{"n_kv_head": 1, "d_mlp": 1024, "activation": "swiglu", "norm": "rmsnorm", "norm_place": "pre", "qk_norm": false, "bias": "qkv", "init_std_qkv": 0.0235, "init_std_up": 0.0235, "lr": 0.00924, "lr_mult_o": 1.12, "schedule": "cos", "final_lr_fraction": 0.03, "seq_len": 2048, "steps": 7633}
MLP neurons of a small language model. Each row is named by its layer, matrix (gate and up: input weights; down: output weights) and neuron, and shows model dimensions 48-175. Each number is 128 + 24 x the weight over its row's rms, rounded and kept within 0 to 255. Numbers have three digits each. A neuron's up and down rows have the sign that makes its largest values positive.
After each neuron's rows, "fires in" lists the words (lower case) most often at its 100 highest values on Wikipedia text that the model never trained on.

L8.gate148:130136130101157153159148142086153126104139131071150137120071128148169106136132097154105165133125111106111133137119145157103124125172085126146142135152125132103118103126140115135108122102103157166132158122094144084126150154093121117147119121106107101152138095080062155129133124107174106158127135092121090125139154161140114135109175144126140123133118106091135153143096130094140175150127
L8.up148:137157123147150115111116149148167113132086105107163131171178103124124167086140099130147152179148100144110135134106134166095150089112129107168155120100107119132179084136081132151133074121104122098127126090132135128103130127115131135093148125132124104130110075139093141118109121130070122123103117137159118146122106132155155130107149116150049114131072135148118145136112141128129108071145
L8.down148:125128165157131129130115075162154116130084114120110118133177151116130117150118127114128159159107153157130128135124099104116105138126178078100169137115135126119116195168129095091166140117103132116110132147128170105108125111109116123137113159102138117118146130097139126129198142131129162109118094103159095107079133171107143160120108124172115126135134146112165095099130125152134104098150
fires in: "with", "international", "they"

L2.gate563:116138137128106136082057127160124138194109165073132154112149125091103085144103072095116119143106138104131147142113154110113104130176156165144129135137134149149142130122108151088128117115136180078105117140121152124112146102129108158141130152100132155110131121096133142157112128147117144142138124166138129104153154110095138143074141123118142142122131148107125119137097137119145168083172
L2.up563:143148153108091118118075142118149130156084164113161138136156085112097102127139098115136141157098141111100143159113165100120109132156146156154133120133127126159148179142112127109150109084109145075107130131121161146119143133123088160128128140151144128101125120114121152172124140138108132137129128126132132118117172100104133132092131134126127143147128120107120134110095146119150147078164
L2.down563:116109119102197142082133116146129097132101077087112141130125094132134086170158123103100123137108142119137153151141171114142127152144129134115118129152121119126108150175137133105054109127134147104138092123077147130141086112124136137165169113074116135132139160062105151176098105159152149152143142154134130110112096122165137119085134143144161137139141069121118117102125109116152166125135
fires in: "are", "area", "areas"

L6.gate290:145154082152146154135116158149159123163156140136168081098102181104151112128161169107123128132136144112106140122141140144127083112114136127175131177136104144157151088151136102094118127165143121116073110131119127150168084143128120099050078131139119097097144154074147129150163149119123110101137178129133130134096144085160121159116141165111111132123154096112098141107141136143102086114121
L6.up290:145126129132108135143158121104145127063097080102084165139134116103150109117090132183169143125110140123180197097140110174127118137131144179148136159078131143130130093113168163102143104152141121123108135126108141151138137129131072080116143150141125112146141166131120144111135162125090086132131138144133156109143105204141121129115114133126127106121110098134143140115168141116140136143142
L6.down290:130145123136107124148158156128122131137164125094149140133110122157157123128096105110137138151134154097161144119127139141108102133184154173168112166145162089165169108184142117117114129159111135142146123099104139128133117099162130121071135164155167108140104142111160114103142101133121080131134170128122124119161095151149118139105108126140115080122145072152130074129108094112119030144122
fires in: "grumman", "group", "grand", "groups", "grade", "gray"

L6.gate935:132151129108114137146124154117131109080079147137105139113099054131143187137151115146104137130103160154128116129098126124115128136116103137101145125114108084142132113106158169098135126108134113091162133121095138132091083162137102108164193098101129113147143084138127125141139098091130134119124132121121119134142115126127160136144142130137115100124123114155127160164139123167140120143130
L6.up935:114100177125089127124118139121087166144151135135109130086174141088146114128129116163125100164139103134101101117143131139128135161126163130133090118126131115160098104152153118152129173100146173123090145121147178122166118149135135132118107155128118095123143154095125152189130131111133129121078153113117180102129136111092118110167164166122122139111144134135113128167100093150132142161167
L6.down935:115124162178113094170119118119162147145156152094101145146157127107136130126140087105134125136155154130124097117136080138126113118132151100120176136184094151146136140101124157142140127086154129124119140117118130111153152143135126171141097115176144087062140120116145150063170110107131172104127115124122138116117131130115110135159118164094124094090155102162096122136146097149126071118131
fires in: "the", "under", "isd"

L7.gate179:115119145134154144114135161145081103161124127078106123133113129128140123170126089082131136121132113116125116122126145129140107121139105103107145113151127173124113133120119143106154096136124134122104121134142134120119094167110101125111127158138115095147099146125150124154114104128138119112081090047140072138116108160101094144119121162153098100135086118125146132114128104100132105209134
L7.up179:184114124134123138120133157137141123180160107141118140165147134163092138137129071089110117125158134126124157130105139160117135111084161107132146122099124139134076132125102123128116165160141165095125151157172122151130101172113096099149178111095132125105135094149132141182180094148134110170096123140166183140131143118137128132128150113096134099114087108141120148139106083162127151150123
L7.down179:137107132140129134111120100119122144103114157102154083173143143111154112161120110133143101144114149132166125110154155162105136095156152082107129125080173144119137146177152108086118103128138153133131097132114090150128113092191150096159148121086134110132118121113104108154170139132038124098145124098118132156141155139137131108130108133114111128109119101121143156131127097148121127147107
fires in: "s", "other", "they", "their", "any"

L2.gate261:188120151122101112135115136112056147098141125133153177187129122128119127121115113082056101139114125122116107131151117140126171138140169149117136116149154182106124100127090160127111149119125116094106155133101118106133130126146096127148116152114149090192122103102124107144169096172156142096140169112153144178160122120121097137141147166126135135111142154149130154110161147110137108130121
L2.up261:110135118133177154118154174115143143109140167091127133149151105112153151080158120150152146117172169067144173104097164133153152124104137093107131123101118121120119170145153094136118155117117149101147160118136098152116119119156120112130141114115136114101145134160153121140100126117139100183108129137120128099114136132172098119102080147141119117142113118086131110144098093161147187106135
L2.down261:126078132096167118098113145145130094132120109076087074118141121149117123091140117091094145143132123081119147136126129135132121097129116099128163118114124121118141165157128106099062114153106164176160136107139122131118143165142123137120087154103110112141150114137147139180106156099132149144114135129100091085093121118126115141124087079116153094128167108107163119143118145140119118098154
fires in: "the", "then"

L2.gate731:147158186090132115099130154148160128114113083162122149144124122157116141165162125100111135103131114147141146085134112111113096121123122136139130122170171092109140144171148186151101194151108097155130150101124151125095139159120130130164150108119132130097125145137163108144130156106123151133134151109082094120154141099134100136134103148121102153124121139136136114133121134129131081143095
L2.up731:117164145099184098115146147136143110111112151142095145172152117150090152157153157097138164136153144160170172111108149124096128125133151166150143133182152091103133130109161136190075178151118130147106146116131117100136094158111112142132123118116122100111128127153159098131125155086108156123114122103127106156108138117120123126159086161141105163096129131134169132128114106145093120165123
L2.down731:125119119138124103174139123155116107129128144120099140094124121137132092119100097167126114136103114126109125117182126163142101179136123147143164097156108174068137091125140167167125096081121121196135117121122116129128124111151110105136121133119097122163119116114142111182132135109136170116164115153131077131160147108146131130089101107108129131132174149109103152122115146113109147116110
fires in: "the", "university", "at", "by"

L5.gate143:144138178122127119124135148146112156122088135082076163099100119111122127171146114148142116115151116138094142119110131092156138115121101091115146097107154104114128147112109131162137143147180139122131151119154132115140121172121132146119148147123117090081067138135111114148135106099142131126110122106107111097060127093150145086121125140125078133131181149149152152128146133171148099114070
L5.up143:150127127099117109110096119135156161129081111123114138101139104094085153150147139115142165103149119158094134087139146084143136145078127150144112148156126138133130148108150131144107096118156140132115116113123135133142139129138152175086142154114140112089161151138093086195138105088108107137154131096138152111086106116135133103129111144090132103109157133113113139143131173171104122058125
L5.down143:124122129080135117102082144153094099128115109089109173108154112107072158159134178155120157059121162116132111127146126122153127129108114093152137132152129179161162133137122126129119096154158128132106096171119149139136131126133109159120120135119177090139143140095098097104147071109151141132150164090125161115120134143125104080110098114118098129122090141109142106174121173155096168111098
fires in: "from", "by", "than", "through", "quality"

L12.gate441:112094124123114101159148116108164102103132148123153132102160096129115166133162142111129132120090170123108142141153134118131101148106122148100117127144127140089087137123109106089100122134131115127159109130133098112124135105094146094166125135105147127123156120102128162151137149090103142151102154135109104142120123139143076121127108114108158096118121182160157145116131126140095174113075
L12.up441:119206109159143129143101155116162136129161130113124177093147165088111148093153089102129171136086132143118131123176118119130093158133125126171123138099110131148103146157138115143065162142133141142132082139108135149153119113096113125137097089137104113122158143106114146203139127100107102144141157133114135101133091128119079140108125144110119096186119112141099094127126114113093159099132
L12.down441:176153121139105091107161146160153130117135131098167132097153115089118155117142157152092137118122149107126113146076103123111153153149117101111104133177087079103086108171127142093123158125137153106116152139127115098127133146105114105145106149178140119165171079118180165204100153117082121109162103115138116102156137158116150119143126107130130086117108161097140134181123108127157133101139
fires in: "the", "then", "there", "would", "is"

L2.gate963:097124107149122181089173140089159140109121099147122126111131094117133119119133162115133117131079114110157114121204121161133154092150099142121138113110128134150138161131147135141129083114113093123124185106139137165081103106139076111166114067147101106072135130200145102119137149126163192145136173129125088159118141176100149127131131143144157096125127134137105103169124125120134138123122
L2.up963:140133160134126153116111094117109125101117133113135135106098132141119105113126128131136126139120138166144117093116120167108102145088149171178111107206147185135113114148126136157143157143138151101087095128113115108130151133132076156119143131162129129162136152058095132158092104146116139125111129095112142087192075117113113112123134125073140147129134141130166134154163148119140146107099
L2.down963:120111156090141113154139167131095123139101083155083118114113133146148097104144110127141125134108125146137114085157130152116097140139138128124135115150108110104166118095122114099148143155141118119138129168113107119096151113179149128121114092177114163176144116097113129073113070130168127095117105104134110135159116125124114058082109098077172155117120141145176108107107143136119110117139
fires in: "at", "the"

L2.gate1019:140117111141108135137127149111130127125146110120111197106116162086155160095152143148153126149162153108127149120129147146143132143103144121158104190133109120127125139139105138137162121115145134134092131148099106130133162124150107103156064149135159155095097154128135123134149124120118117131163129128129107137146183124154106109121129091107077138114155123115115093099105090172119120116159
L2.up1019:172125142157095153121136129160142151157139127105131144128130158097137147104175142144157184144139112137127126099148138158157119135109129120148118137132114155140135162133112114113123155109134151155144139110146103205124120135152128117155085118122155105061114156153148081099148107097093118121184143125135081145137141126142094162093147110107107093154149120131128140140119124143139117109153
L2.down1019:156085088129099124135145111123146118152173129117126170119158163098139118123136192146157158128096135109121126160138121125127133107106138149131129147164160092140135096139173122130137120127154134113094124111110159120138145100114076151161116154124162119095094147128145143137122119143134098121148156137108155112181175125111162124149119134096068117119133106142141086103131080160144123127138
fires in: "group", "grumman", "grand", "groups", "grade"

L6.gate892:154130125084140152131076129132117140103162115154128136126141111143126145162109135097106106150115109148081135123128157156143088130124133124103164151119118137126164106115116122121097133137106131141120112166143132170116141126147116165149124112123152103091144141153111114174195099074136072116138147092114119137160125129160133122183097148083154137133112082103094155124132132138161162108138
L6.up892:124142150120123116134104177141135140143132114144142161112118134137091128141116145115127153088143128183053105101118144142141132108182131104125150134078135138124178124114152135121130092134141103115132162154129173133151172174132115166101105121141139084112136110175139124154135084111118135111142154100139086152108144126168106117123120178087106139113109134123087097125081086154148115106148
L6.down892:130136110135096134138122207114105129141163118132110131139144125148097119126101079131129156092134132121112146125178121127143151133147133132136134184140109112113150143143135107109123142125115099174120095184116092132092131100092086107123106135094190126127119130103140103092119119130131138151128133106113143138128097103141136135148149109109103097152124121143116108191119187171137134138143
fires in: "from", "children", "prominent"

L6.gate154:140150156137113120112097116163129143097143094155153101121112135128131092128136082093141119134134135137181109137149145132148062144096171159125152131094125162117123137130096180107129134125196111165120137114117120115133089133140148140140105125149137147111162224123097116161132136111161112145144186131141119137148121119129134152129125117122131168109150168112089090107181112132139134127095
L6.up154:126123179122133079072098107154124150099132123098164129145100098121129079170103108058150104172119161111096166161121114137108070128120159160137155167137141137131123121126060174123099150120179139167098153142087134099096119123130108110127141083120142156134122133086097104167166135110133152149124155129199124145095152113141145107146119127128151148123143112127157108102134079137125142126107
L6.down154:138149137097129109129129143195113123110141096094139133126091170122114076141131116090147093121120107146162147128126119132091095123139125094156119164124143140127059166163096119120101086120182129111139132166146129107166132141213137084157136114140156093112123138154139104123136110094162118115134178141163084143083128144143142127137155158114151180126173123090161127119098117113118144167149
fires in: "is", "was", "are", "close"

L2.gate94:115138150111102117137115152100160150131158139166116147144094097165077156068136147115079106107140129114107116109139148131166123087142148152080156097173089116103130111159143134120134114159128131108155135124132130126154194143109105155154154085119117113155152089124148105157163153105143110125087125107144145124096123121055125122108139132090113126141135104127159130148106154112123150154128
L2.up94:112183157120137114154160211139153131151127131123107166111116122072101123122165103118093126123166181127131114102131124133127148119130127117101145156135113170140155120142170119141145115102150092099124136126105143147143132120144094138151084109138107053136124123124134124141146140143115138120141135098124143145107123090106121122089122109149159119105144127134130074130125115178133128170103
L2.down94:168098171141115122119121130091097143110102159113128133151127122145093176092116094117105141158119081088149123127152128142144136153074141102124156139143129125114108082111096152144162132118115170188158143139162100100123130143067099136117116132141114155150150084132140158178083128110165131155116082166166090095123134158125149127116153131111140123120131123129168130172115138129100127148139
fires in: "the"

L8.gate361:126113083121130133176129108129148173126110136111148154134102123121114124123098118149145147129126109152124156107131151119112163092139140130118119143126114125114115132120149158151121109176080136101104129121106139103097145120127095094059161120133110155135143176110130114179128102127124148134106129188134072126098134098151147146092082171126105105132131145107139117093123134113137140148142
L8.up361:145161117166143109113082135141154098135101117105105161095140128143090135106123146111140153176142093172148146151091152117155125180100119085125160139165098166090148147125136100108074162123128132128134129141136124144176159139109134109148093202125156144117131154141157112117131161157126106152127147158169124146120082128121138129128125155145148145133114123092137157086111124129137123093135
L8.down361:150111119104129141134089129119170087129093136154136156099100156142124134126142101144109111138136099101151090128112108112099100144121106170085143130177122149102126104125092124153116151144128119084136149120080172122142118121126124123112152120129135141146113106112076140105063095136097107113105103144141099121145051118150142119136157121134127127100109147152119101105149117132168108123133
fires in: "and", "mountain", "or", "only", "original", "michael"